Weights of a small GPT-style language model, trained from scratch on English Wikipedia.
Size: 15 layers, MLP 704 SwiGLU, 15.3M parameters.
Architecture: biases on query, key and value, untied embeddings.
MLP neurons of a small language model. Each row is named by its layer, matrix (down: output weights) and neuron, and shows model dimensions 0-127. Each number is 500 + 40 x the weight over its row's rms, rounded and kept within 0 to 999. Numbers have three digits each. A neuron's up and down rows have the sign that makes its largest values positive.
A block is one neuron, or neurons of one layer that tend to fire together. After each block is what it responds to, as a language model described it from the Wikipedia text at the highest values.

L7.down334:537546473458533450457429506491515499574518576525465487478518490461524469455510488567517475500484478533491515515505548598544504537517628448519575493532526484549574489455473502556509511482523500553501453519465478481499435461505512511456535439450480484457508458499461440458484417452514463516502522562477425523539508481596461515534469564483566470516531428469478445473459482497493524541554
L7.down379:454529486479496507523478468445540515514469408556496417524547454521509543452462508581446468510483446505465516498445463533501553457473586572488496456567516511541522478440516535400491535504567496489564468482398496591556422484503462412505494464479489525494536538494511516429536413501592465476503494475452494521471511484501501511513516518527420496431520419500514441555518439478446489519561
L7.down512:511484455500585436504448482483499502548443489514543430511455468591474487478486475556565488487511509515494447520485504550508477497516529486524566457513503522489518448498510502536482515563517456531520460543513540556549468472519511479519513547473424455531511489527561516520497462510501493417501450427457423525484479468545540519511528503473465509527540515398495589517556402503546571503548
L7.down533:532510501520482466465529491528532445503553561515538427507591505398485469530455488497496545560525458524525496438507441548458424501551477472532511395593549481497543406495528487571471482515607481516540538535493504502505482500498536530497533492531504495530486519480489438480488507463542477524573513579593507533511453456474508503458500530465482521486532515457494518418476461488472492486526
Final coordinating conjunction

L5.down212:434476486520527520434535523447571521424523523502451552474478443460475513428508480476452459466521519464472442547577519523420475505515489516514579551508500437478517480398525566459475526529450506517503452442573531481419479556578524459474589520526509444525532459535501485461494454445516502439474487494529492550483550488444462498628517463549498505539495454511488587574500525440559551495475
L5.down414:471447517518481596473474507490498454515512584490497485552501475463503496496519472466460528551490501458561491492515441534442456526486488468476492484522593495468500471482547457509505548466500524468419448533516508511484497509463466452465503459463466551485538479497529513440465507492538566473524538483502457550453543537525538510439466517501501608519503552541533522587476427508516467570529
Paired-word conjunctions

L7.down80:515488453479523477472520463511455419483497527520552402508486482487485501478585491515543433579481493498424514521489401484434530482435471471490502563441509501541509534522426500469564496526540542491504478498516448500452457533484512519524562507496418505524426518477538543482492536562462470473402502552480502528473458493495534449506470455502510498518499520541463523482463464491537445489469
L7.down189:622494438443507509547557459477502461478493494488569458474592494540550482539517536515488482542482528490496487489495437457438521540424507409443503482475472450533433480597522493580496521488418525506488473565507536467496516551459533545467584503491471488509535518536473575495481561580542476510465528480455484609453461492402442521496516573435481469503523455440453510455483531466558500547461
L7.down257:475466454505437528474540561575504553457486489520534501412523482486464512531515495570544533463468466473578517470530543525376489461513552531543539526510505448470502423494521575507516557569491517533514463465515494465450500456551488544472551432470504455492491470479475490530485491513490477568433556450525485494491490518480517407545480496595499489503537521571570526549505542486550511565585
L7.down368:540492540528505531514530445577539497482466507548563465445539480526518549548497487466485459507464571509458523503465427462475506536562463456488477511561435496457489553557491517555449425444445480475477428452468485507495553471445522470466502445421461564510530502411556536464586510453469465483517499475533549445509481428445450491554437478521482436583497487574458546528555463461492530470498
Quantity-approximating qualifiers

L7.down15:515470482511507593541514499525446549524530484469504515483548459518437523486541470552466458549513439491544542478472431480553558491479498492422395475517520461485552423461465456518517588457521489502467487523509548491499501489496489502555521405490481499488506533519519495467404514576485448568448500482551555492484567489468467564468479520505457544487527438586488529517497558490475503475526
L7.down350:530472500558502514479489563516455505541545519422521431534505467526538525512485519473559496515478421466463516412433549490501495469454449499511514484511454490495486470472509487559544504546406485535489458501484511482492546497473487449539490486523501430570489495476467531561550483515501414488532508469543439513455497476509479527490616476546525498497570508517454521529484489530477465476472
L7.down422:510525379486532473467473498498480490511549468456470463502516476550450466446576534463500489512497515495483492486483472472456484421459451466515481498478527458479537478529500489475483571462490488476516420489527445419556507459562576487481538494549528446586564505462495555486500437499448494542486501489517470511453528502521531489527557503460378505522508533477481529522481499480536494516532
L7.down695:456558429503416515482485469572508496508530532483513558541491483433465523507473488465459534455482536425457507483554393585526503470502516478543490549539525444526491517485555518467468525465479450513476463469494517514479506511503559508542468441541547483549471542468425490469495474436458461557499478495492486474454448577481590475534521476488457431521596441599406527507508482515533506510516
Coordinating "and" between modifiers

L8.down5:430540517512456501486509559465469534533510444495506492443453492490519458560416480555439484509519495504497500483476487470464526544433485555422461545482520532486449448522527566510493495501472439491449495537490537493549510480481515572468524492580470493492425451473507452587470520491549485423408544464519488466510553493440506514537535547473501444470547477476538461495516459498512435527503
L8.down8:489490448459508414456419451582504460475464507542502468544496499471512499533541545455453516489496561495475496496464445568393551480551482491512453460527556448521475475459563518459520509454522505513534570508420441509509451481459432428477470533461494541468520533479527418541539526456429436520490508526466481506502430475509530527464504461480521556496550482444530527554452533490463514469524
L8.down88:490532480482515515496498521475511533496413475503523464501550504541501471518452413516415496441483510549497469505503488519446466505475468518542518520524510527561541473527447482505535557531515472511485502576589453505567468523551457526566545489553487493468567496486455488513457439519496479490433529481511476544464569460534566586488508454435497561492517524483490496454462450473515560498559
L8.down328:533567472474510460549469507458437517504549490469505547470510441467444458482514523454424468485494520511457444505589522539438514515575525502500487572519503519454509503528503500504471501512531484499469493460531543570585474570438478579481515535494508517463475544532469564533509535533473543522419464567525483495491522507509529472541462519546530410472520531533482480552466562522474553517478
L8.down407:539476480469471490502504500474533524549512468505462588511543499511517488562535527549537474514491471472543533471420564538513462490475429394572488447496570550510490479402461504508441475437543515507537468456526492500461472535518547541474538459576503492441522542596476469504548489502482498497497470479496527423390498498550605470491505475536523503458547543527481514524422393456512495462525
L8.down458:485566512475486508553436555472457496484491484426484522517458436584531497541491467533484491490506429574543497541450510506517457584540478573410508474536516507525449508576533497480477550430536437464462535533448473435520503480512456500519491494511566482459437574530535455511472446493525508512520505457536471570500556512509474473519515564455445427522546492510484488524550591483567456493555
L8.down501:526436549554489484507508526512477450456516500533443513504451403433467472594559482396485505590564539462477498448476531428474456488469499537543516487484480431570455510499637511488445490375501507523544524490469541463431512429530503460465473500459477394515544493504474484484503523529488527480520541464489465467490544446444494515513484510505462505529558494491512542531493502473551449514424
L8.down563:483426467479482477545562584548465519515467455490437551447559467526525469547589626538481471495519474513504542497561527430471413441456537446460601521525498500521495471511530443547476481544499436432482526471457485491448531548407538497499453547500528464530536467541545583535483490560519501490509486446468471477530490501493512458482568529509518521464497471511538416562496474501552514481448
Shared-head coordination

L5.down556:526488527415521479486413521495530571479482452581474491509496454430444510518465551503455504499422499501491456504502513483579451450496529555524554528515493570455465507505465549547477597444458468545493443519462530514475502489523538525509531450484493416511511487527440520452487465505491522437549516511467508526445520536429567542462526530528513614458445469516524439550574457453435515463477
L5.down564:517431582508510469492450600487499469540465489515426504438545497509510489493548539463486533497427525516492465523535448513511493466518486479499532500467523417557460561516503520511512486488460530448535512485449518494486513421540498508483496524506529476512501464534561504512519524568495513526486540555503460456470482505481485446504445524464554511515518549482462463531489526506467533465502
Subordinate clause openers

L7.down134:529475532492520508494503575506566494465456502457470518520494505469472476498536517485520407405512446567457534495501502532516523537547568490457541499540475509511504443472461506486536482560545511492494509503579519451567523495480548556531494478515458419497494521568465430485581431529541510422487463483553501531510475464601489523509525497521506514439535484461512569460450532456477460476509
L7.down258:460491443467543491508412499542515536531505615529540505465544409480543508588513512425502491511487523465462538538500568478514551510523547506472515438604466445575497494524512483525614509519388489532433529560467535512502547574499489513492538413497436481554569540511539503589515538531486559526460430527462567435500462506534427524481523525495507472426473469493523492433431560534523430541453
L7.down280:446588523516466505473528486468494518496458476485543503501541523499569477508424473482531526518550520495550539513561501524517486587456511518540542439516515528482520537458477506595476470495503407419536469467509536450511521450506441521622502525428500536426539565460522480530488499437478499539493523546490476455448534448528516471519545515494482496418540487491464528488551463501385431521551
L7.down643:437490523550542405567485566499504481555553490493483481543546474540488493463476410459463489459529529410455495526498479497526417485539511455493384477490519500496510517537480546463548502516518459492512464383535479537481515497505401506523490507556440498487524518521525484439498574518456598464491539516506499473526493444466505548525505462448517544466512529502481472556465487496483543505423
Mid-word pieces, headers

L7.down88:502494474480497507479438522479500498526504509510509484502507484492462474510516516520511510513461476460509503503515467437531503475499484493506533519513530483523519554493439494445480507526477521497497522533499464517504504515481562528485484497515491510496479486509504488525538510503458497504468494506498481437475484508478500477514487517462500432499486505484515304486523523500474438463491
L7.down212:501532453534489494563512468491513437513545439529575519554514482496484578479489511498556474465437421519485541445521486524514530549521513524537487555510438512436501436463533566479442494509501448470427481481461516504535466509439507496495482552491567507503488551483449489441482535487537494492466529463513498566444557513395496480550497491493576472484463491497484486463529503563508527554392
L7.down252:446451462574452458466424523500515542488493527503523448494526499537510540534465564520502556496528549421544498558481524549487495529455426498415527536436488500504478423555461498448515501509384540461444481485487503479507500498504515500526511551513607546464517465474481448540506491447537436518550486466478489505514544468562493397473456510504521445480461492456534422541519481489520494494464
L7.down609:574485482535499534518449514516562431404487534510467514533506436470483572482511440490532471441520542463499565534604509440468495546437497486516489475487497530534498425493556538503578520489496419508505520545475487518486475501463446565532481487472517512475533499401496498492503486503529446502570453450489554468533516435492567521511496481494491501542468465502507377492511390473437500518516
Paragraph and section breaks

L8.down42:552506479520569524474571491495552532546532541466525591550469484469441456539512511539470444503537460482473613466493429502466434514399476463543536553494536439502449440504557513494555421480547478509429487555481488448514494513561586471478447496464550447540580520531466507522537484519530542532527538459552468448526477432520501534452522518536545497496507400523519484512517518560455518526441
L8.down64:518469400486500486412563539578536515433512466573454528568502539495497500485568562526498463506469526532465573530493517563447455574542489518485553485481485487498490505507563516517457406487484538502486468517514511492528553570478510472460469489523514519455523489484526486502515517467379419532518557532507520477508560463546538474560533512529549526492568481535447523490595474594455493489450
L8.down196:440508476508538489591490426512521462441438501538384423479507512450469572489517490492489430535493458519462488544475526557487519484512497437541494451471494468549466487562474520582447491524539434481498524509490439522542434499534510460451461525502522450506458564483469571541487479441484439527519500534525531493452459478549500424489517454518507503450489465514516487490560454489524536565445
L8.down227:537593469511536416588464515557511544556551472545458522479471478488530501537457465474476553502543471493507516494573495468525508521570587500570534473517551499474470474537471503494515454551496450464530492534526488524531476498467421516571513549491540403426475481536515491558503557483465491495507541480405432535445509522527486506503497557503537506472438474488580481485473403518494531518404
L8.down340:524474390496519495427555549493488514517561529536592574506567460462507507531504412511481507505511500548424499502484509563503474476518464466488588495482502547490549509430507399496485529543494471481508480478470540517560412514493521511477562502492555499579497458463494489485511404490548499462538459417571514570487496545574491504513495456491527562512552521511547580498553377529488557496540
L8.down594:467519501484522523517494538466501516540529560531495490531551512430483492532517510516488551536509518555506455521503484527510471569437419538557536471478532530404481466499529450478540450538527427501538502505443503446474514482532529480500460468501517473508482436479520533454495516522549558476517539486459481497527515538510404511510486503537489569508446503492515516442545499533485526387519
L8.down626:578627465507483496399521503478471468555530543501518494566500435461476476480480443559563526517555508498540517529466467527428496490446473524514437528503531499461540464530594566469464497489511490546499498419539545560500457464577522474538527517528538525502553487514510509522511484554584493507568456466521508525501472499511521485480475440414561530467502478468506566495493485536515443487510
L8.down633:487503568526557573492512502494491536554474446474522490499494507484524529496468489517498476498560389457493472503515468515501539467478478525489497553396458521532412502489516521482464498421537492514509392504490499465444503449502421521529475501529493448520464560531529478431486428480530396494475554518411483508520462455503499561591495427509461512506497509551564526461462572481570498490513
Coordinating "and" in lists

L8.down37:453431506531498529588487510516494493461517479521465476489549563503508455545461451570487563487533463505560500488492511502522597499519503506425496479434512477517454452498548521574497502515398524491491497495532539504499550412513469549539552494545552462533475475475486477602520488507512440539524570498550524524458504554491490510510528566548462463541545455485479539486482557518474550459483
L8.down105:526477537439522589416463480517554528502505456566467526500442492454449526490557461476488496541475452413503561512489456522466505462526574513493536493495503508506461410523492508466568499469594595451481476542453520411547482547472444445426472466470445544503467493405476543499484549489487519463519522466472501492390474515501560525491501491472490508524529499496468488493556436515444519496499
L8.down110:531447490453474484560464574418490533506509431530509511542551477504506473476552418549498501475529493471418425530469384580460598490482501540570465456495529575520547419447481533558506522528549546464499467575490547526518509490517499513442495491525592523593469503487521490511467433517425504492484561467495500547463482490506555496485518524464512513515440449546542449441522456472495512510475
L8.down158:515490531498493454490527513488560481553542508429518494402549503573518462581490479532511538495552478555530489485567500431539462547572488509428426577486498516467545546498456536493444487551519543510502487526522547474491468566441486498501534492485551495524479517534480539542503529463484475461501473506567447486563528479449514478485490508525508581553489515469564543521520507519558559429548
L8.down322:512511537518578540547486490410456521507513437455534504482448501482469506518434532521520553476517489509540421492472475496491517431533487518489540446432505523530533516533486424482501494538468449457447481530526497518565556449485547510532523490452510493420450408461445537534477479519535433535599489490473451473534487520461472494436537498521455526477487481508502512545483492471469544441463
L8.down376:479489496457503482519455468414547486448532503464490482430516517479498554579497576446521570588590514511451512474441451472491496442466469448502495410495528539547447521468471550546452551479470560496486453494504560440555466508486487541512545502500414565607511487476549593490502532556593477526508596503475494497541485517483479477501545595448474538506475430527496533469473472491457433446525
L8.down404:524479608467536521484527503494513474511489468518492452509498515507534439452494492467456525495457483479542552492556435588459469514460535533507525516477463441479510535595493539489476476491506508515469463545578439528519513461522450476535502516525503522530509517483506473523536462514522434529550543485517487489557500519514482495534536490514487526532477493521528383591477492509505490507528
L8.down637:546497557498422506500473463509517456465563548528490455476490473571492466539514520545443559494456484557526419453505435482487505425473477440513461387512496490521486538480495457483483453444514514531562548535505464539476411500496464446556466487465502521433546512509548499511444523485422501552553491470450549533508492471548564450485528555412435454432527539543511376476515514491470554530566
Sentence-opening prepositions

L5.down207:531504540497519485577507527514583515544497482512548430532472462521474540480391451469540473493472512450523515502529495532492482554558503511492498546506585504508473529520526499511490555520450482500464378561505531506507492446450411503528538473477479569528522499518499514475499554523499593473501549475530489493542429431505540577490509427488506557488474540498509502511462530492463492433529
L5.down539:524499535570502504505355509460510517513438523576581518513509482492464549523497488486521497545566573574426482475497465476544518485447591484496480508495520465444538530483533495518524522416477459446546533489511551498502503488553475561507474487484451470504452551481510534509449485545522476485520496548481526540579516419441401490485537458539512499443489438461480488464462480483533431555471
Wikipedia table boilerplate words

L8.down134:578600436500548445517509471436450549484532458458517534559473507435582452531565486509487460530554509440488523504454535418553510553519502549506523506450534526454572475500534499497505480635484497486498444467580488514436406555483430483470517544536504546546522463471462530521523504507489486460495496555469505475521496465560468447528504458520444441521558478495462392518520512516506477463400
L8.down143:489489545498481455493558483521482495460497448493509537528510470468470492501503459602629427515505495505519528454546443459551548495499547497413538464517562515438512520447525530540536426545418471469478501503557521438515523497511503510496572537516532492515464515530451516544452522510524550502440417494490566521459515465559531562457445472534479468504472538508521446492467545543531541447528
L8.down169:427496529473452488577482424475496516457566554561494461534484567481487463526482528504489506512566478489461493507485415576467435484473544491504468534459529471503504475515502537479503554527584522461477501495468523505513543555512426482538440428510567466483533569535507532467444548478514419525548537552515528477464519480573506529531580537547465489515488503431520495451554457517479568484485
L8.down251:502530495523436540509537490491448458500532500486466532536537545459519493531535486569545503499476442517527454503513511478475532499570527496514527487511474460470520514452518514456504511554497487482474443489503518436439412524546491510463413431441558448476602453521483546459456459504523416462534508528511482476481523456456528451483470487501472587539502488557420524499503444525513449415528
L8.down254:426550492480531479522486501455517467494499576506406480549511539474523567557542471485483519491438463512521445505532541446521489424513436491473561461481445524549393503513555526521412456481448486519564577493465498491527524445494525455483469482567507509493547464500519525493529530457516496509520463474463477488501483526486525521494492454518545505481548501515507483511443516493563532507563
L8.down336:554465459540564593420429407481537545444528483510533509500542452503498498449440515436465519529427476450480521481452431550547459486475523525547498472437453498533475428493571535492480497469567446513501534457483435493509537514548479474511490484531452520451490533490538490472436460543491494476415477570579543439413506496556538484539500440542489542472514529594466422493515476496494510578530
L8.down442:432523470510507481568458510471472567523581546448503416454471512484462525450515423440471433546561470559435485418511493452499562446541471465484463502499511519594455549494476490469525543481468534532446548564457514517456519558549441519470474528507450557503494555509492548567457603530500527512458487479532546526510501523468519474562515530506521442523483492497510505474451368520485541507483
L8.down527:543457519496428512546484527519482531446454513475462529474493485551546528506557495498499447536495535491569507462502418471511462479518551496475513509448483456438538454463433478444511492574527493516467497542584517481488500581558557503494458536503518449524533487462506486543502496534521524433561454507484484506550519476480442519556474505526415466424498521506500490449564497497555451481506
Indefinite articles a/an

L8.down61:554494500487526436522541567490493532468522467500537552526487515505492515579472489508503538544521504495469399465464485534468533455517521532451518473467492449455443485571529526526494524515471587515483514444477596491512512413492492523597401436490490533471462512473489451499537614471447461486576564540506538423519511469531427572496548494536493465550545483462479520528462587547540500523492
L8.down63:502499495474535535572540546557433506468518473441554516557528506601438540487511504500544476522544497486502476496524591476436399511452492478474543495551551477426476528416457507536504482498527542541427517459496531504515507467512526508518505516541488487486503472517499504533472434545493497545483516486478470511502530501590504473551494464497486402484523566490485441531446510477487391433414
L8.down101:507471535427547521510547527448462483509471522518475508543558492464429466520494531519440469520473489465544467453480487507474509494510449559490469534498437484489494463529539427556482500532513572462508491542541539527446500421464478472538543512490519480481466465560518449545491393567550575467512459544501540463444481392467582475465592443499534436512481473457545623511450482449488514494444
L8.down185:525570487479386486463506513468536538515518592523526447490606466487589487548488536515544551492526421464543471537538485446496514489476553556509487577494506468374535486538547443537449444470492556428564451490441500443551475529447470472473519517524525543473524523484473552536469520479507487434468494463506465479532516468502422452543502520458404495506507539408527522474493522462510451499447
L8.down314:502481491415495504552488559463531517514569482443447445492471505481517501498490514501443512418529465484437544491546572532517541445495445496485429490576555501577470493472531527500467505544454488562483474490522516484510505556502500493452431528528494579501533537429387469507505461488520442524485461507557506513541479467443537447537541529576500519455506511498472503538564475486471506460559
L8.down359:485439530554618561497549567458432515477479505454509557514505499506506460553458469423549511526489535479477542481510521534553505473515420476519548498517530553567530481473506535528393543510423436467518513482468537488491486507426578488447511473578513507530537478477481508466516517471532512503492515550508501540440397478556546452478516443531538541454511490514474514458503522513492490464522
L8.down386:482521482461502488548505539518513440507422523482586479533506505521485497472457535571477443441526432453546413466510542486456448518618544478564468519517518530475612514460563514493574476522555547552586524515479531516424529521489476424545537451492507516472472478510526493531471477559532465520485486478511516546489506490543524485551559477561570510443509451502560519580501524544500522520487
L8.down574:536504454503463457515494550533486495487567485541473453535498563521494496465607458471462425458483575521404461517524462493480494463465545483526530465481444481507438491478504488461410520500452521508445495524484440584524504486414445468470460480477517502498545388507538540433470535436502485534528554565508498546623518475499502448503438510484488581492540486481492619442485442497465490500481
Predicts fixed next word

L8.down22:490526549504478519486581492466514515507491472522474483526530562544524507491483506550517567490489562453443544463565465535484558540476554487480489523548529489505543560450553528427555551477523515476553440488471452467481498463474505474524555502496504437500532531478537462450533456568435488484480475412488443530554517491505533561469503496477489558479481568480491519559492545547471566469438
L8.down138:514525530546505462482521447517609527492555508493464567518459501470493530500502465459572436411569473451545599448488514488503507483549518503444461460483518497498494480505514531510489505513563474573561501517486530495523533460461459528457459562498461538503550473486529438552592529491464456474476587538545478555523514485526478480442474488475554517438535485503479495517476547504486484482454
L8.down273:507503516561547429537519531558521544468499484487520449502491530531543478461479456553448484499417543512499491502538493425530471528520492558526537457569511500529480437478487469525436555432526435483510454523526497565493519441521462515526524453578462501518518465579454492565470488483479504503470559538546519535466478501500512479512540549498499463439475482547526518477469508470625537496544
L8.down380:481493509478479550547474435568559511464483497521511505440491565454532447519432503465454510515433496487554439442433515430503463534482454516532464489464518467508477488607460567512440556506467560485530493474474485534424570455509499450483536535483525432471565550518478483519464498505439502493488530525500559507498479481544503495494479480580490500487537518559502542486497521454495495612474
L8.down486:479564527476507459524468479535418561468444541549554460466530495475451507512555454526530447464516459532550459523509520504482549571558572488518482453486465503499502539445501522492469575457505506544570530494511530452496473499506395472466501463506508480539460489514521436518465538550484561510457459485581515477539558505474470529480484430460525562473441458579520481465441466523517485549514
L8.down537:503425528477532436521475452434520453469494443479541541487493528520458532482480460525413461448446530435542506469474506518479486482513488447441456488499439479518528439531515478573513508443605446574513463499519546410527533514472379424480509514531477535483500477524524478588450503504523534497540560537590569503555508593443465488472479481555529549460494522509501612498444459476551512497542
L8.down632:550521485499484533466536506478467541502476513446515473516495540467554502465544550568582528507472516451530514465511536477498511463522544473459529503529428508567522478509493472449553473493479514521457502484484541471528422520445497451495459557512540468490510528489517571526482572559498449497515614516533505387512572494464576621453523525508517407513460514485522504480416444528462512539534
L8.down671:518440495431449528484478512531549530442495470569491500506501511441431533504496472493528564490512546468536539496514465451476522466570590550498435508482509529504479521472573485517512490446494431427505526542450452467580477515501513534518555541546534442488433483572494455503553493454494542548455564490544513469462492513514445487489432497452468531509423493518469609532461484386453479503510
Mid-word fragments in names